From a checkpoint of a small transformer trained on Wikipedia.
Size: width 160, MLP 640 GELU.
Architecture: LayerNorm before each block, biases, untied embeddings, attention and MLP in parallel.
MLP neurons of a small language model. Each row is named by its layer, matrix (up: input weights) and neuron, and shows model dimensions 48-111. Each number is 200 + 30 x the weight over its row's rms, rounded and kept within 0 to 999.
After each neuron's rows, "fires in" lists the words (lower case) most often at its 100 highest values on Wikipedia text that the model never trained on; "fires after" lists the tokens most often just before its 100 highest values on Wikipedia text that the model never trained on. A number after a token or word is its count.

L4.up201,173,193,189,204,180,174,206,197,181,250,193,183,258,209,234,230,207,167,206,221,210,163,220,196,232,158,243,171,120,202,204,230,198,219,181,244,243,189,190,217,222,120,184,210,202,231,203,210,240,201,182,196,240,200,200,205,193,172,175,156,183,205,235,228
fires in: "3" 24, "2" 23, "9" 7, "4" 6, "15" 4, "7" 4
fires after: "|" 54, "\n" 30, " |" 4

L4.up626,202,166,147,197,229,156,164,177,184,231,201,208,234,191,189,204,236,170,164,181,161,172,225,207,151,247,232,192,247,207,201,242,220,152,252,221,178,159,214,177,170,221,167,194,141,213,222,178,222,198,134,198,193,164,155,222,201,187,193,177,250,248,220,171
fires in: "they" 31, "in" 10, "i" 9, "as" 7, "so" 6
fires after: "," 23, " (" 22, " \"" 21, " that" 4

L4.up175,168,186,220,203,259,192,228,197,188,232,214,190,240,175,216,195,206,185,222,184,188,218,234,169,157,230,124,200,212,231,238,207,155,253,206,196,141,216,176,223,247,170,217,177,192,209,173,203,184,197,146,169,195,188,158,206,192,169,202,213,204,212,242,250
fires in: "he" 24, "she" 19, "that" 6, "when" 5, "trigger" 5, "after" 4
fires after: "," 28, "." 16, "gg" 5, " reported" 4

L2.up629,202,183,278,258,255,223,238,159,197,215,223,192,201,176,198,193,189,162,166,251,199,195,197,197,175,212,165,163,143,232,242,222,193,226,176,171,225,262,174,178,267,143,193,187,212,216,141,193,198,143,127,207,207,171,166,198,151,182,189,184,165,191,226,219
fires in: "after" 46, "following" 28, "during" 9, "before" 7
fires after: "." 33, "\n\n" 17, "\n" 9, " the" 6, "The" 5

L4.up308,228,171,173,241,168,164,168,199,204,209,196,198,203,227,204,202,212,225,184,215,179,184,225,218,269,190,255,197,209,210,278,228,153,216,176,201,158,167,140,195,193,155,194,193,223,221,197,214,247,173,213,200,177,170,159,178,213,202,188,167,195,217,202,265
fires in: "8" 15, "6" 12, "5" 11, "7" 9, "9" 8
fires after: "|" 79, "\n" 14

L4.up282,211,210,191,218,241,208,211,261,189,191,213,177,196,166,208,192,240,208,224,211,206,219,206,183,206,250,168,195,197,205,224,246,126,249,259,168,207,177,202,173,219,206,199,181,162,178,154,211,192,210,164,210,228,210,223,219,201,166,154,170,220,199,216,233
fires in: "these" 15, "some" 14, "8" 10, "many" 6, "are" 6
fires after: "." 28, "|" 25, "," 7, "\n" 5, " There" 5, "\n\n" 4

L2.up252,195,205,223,158,195,178,195,175,188,218,275,165,208,205,221,218,261,181,177,168,222,204,237,212,172,194,208,183,256,190,176,234,196,156,257,178,150,212,175,197,217,243,169,237,190,217,216,158,169,227,200,210,221,188,182,219,217,191,146,190,190,209,182,168
fires in: "but" 34, "while" 24, "however" 14, "although" 7, "since" 4, "when" 4
fires after: "." 33, "," 30, "\"" 4

L2.up272,198,195,247,204,193,248,164,187,215,197,216,192,171,211,196,165,210,193,199,243,160,141,211,180,230,175,259,207,248,228,185,215,235,145,221,160,182,214,263,169,199,199,217,210,227,201,234,143,187,209,110,226,215,171,236,217,192,206,115,192,214,208,239,239
fires in: "during" 22, "have" 11, "according" 7, "like" 5, "by" 5
fires after: "." 34, "\n\n" 7, " not" 5, " to" 4, " is" 4

L4.up381,250,233,238,201,241,193,167,184,195,216,190,182,195,143,180,178,184,226,197,198,161,218,242,191,140,195,170,191,186,230,245,211,187,143,227,174,185,241,232,217,233,192,203,202,181,165,212,228,196,222,196,168,176,142,152,236,196,177,198,229,190,177,157,230
fires in: "during" 26, "of" 14, "and" 14, "on" 12, "from" 11, "in" 6
fires after: "." 41, "," 24, "\n\n" 16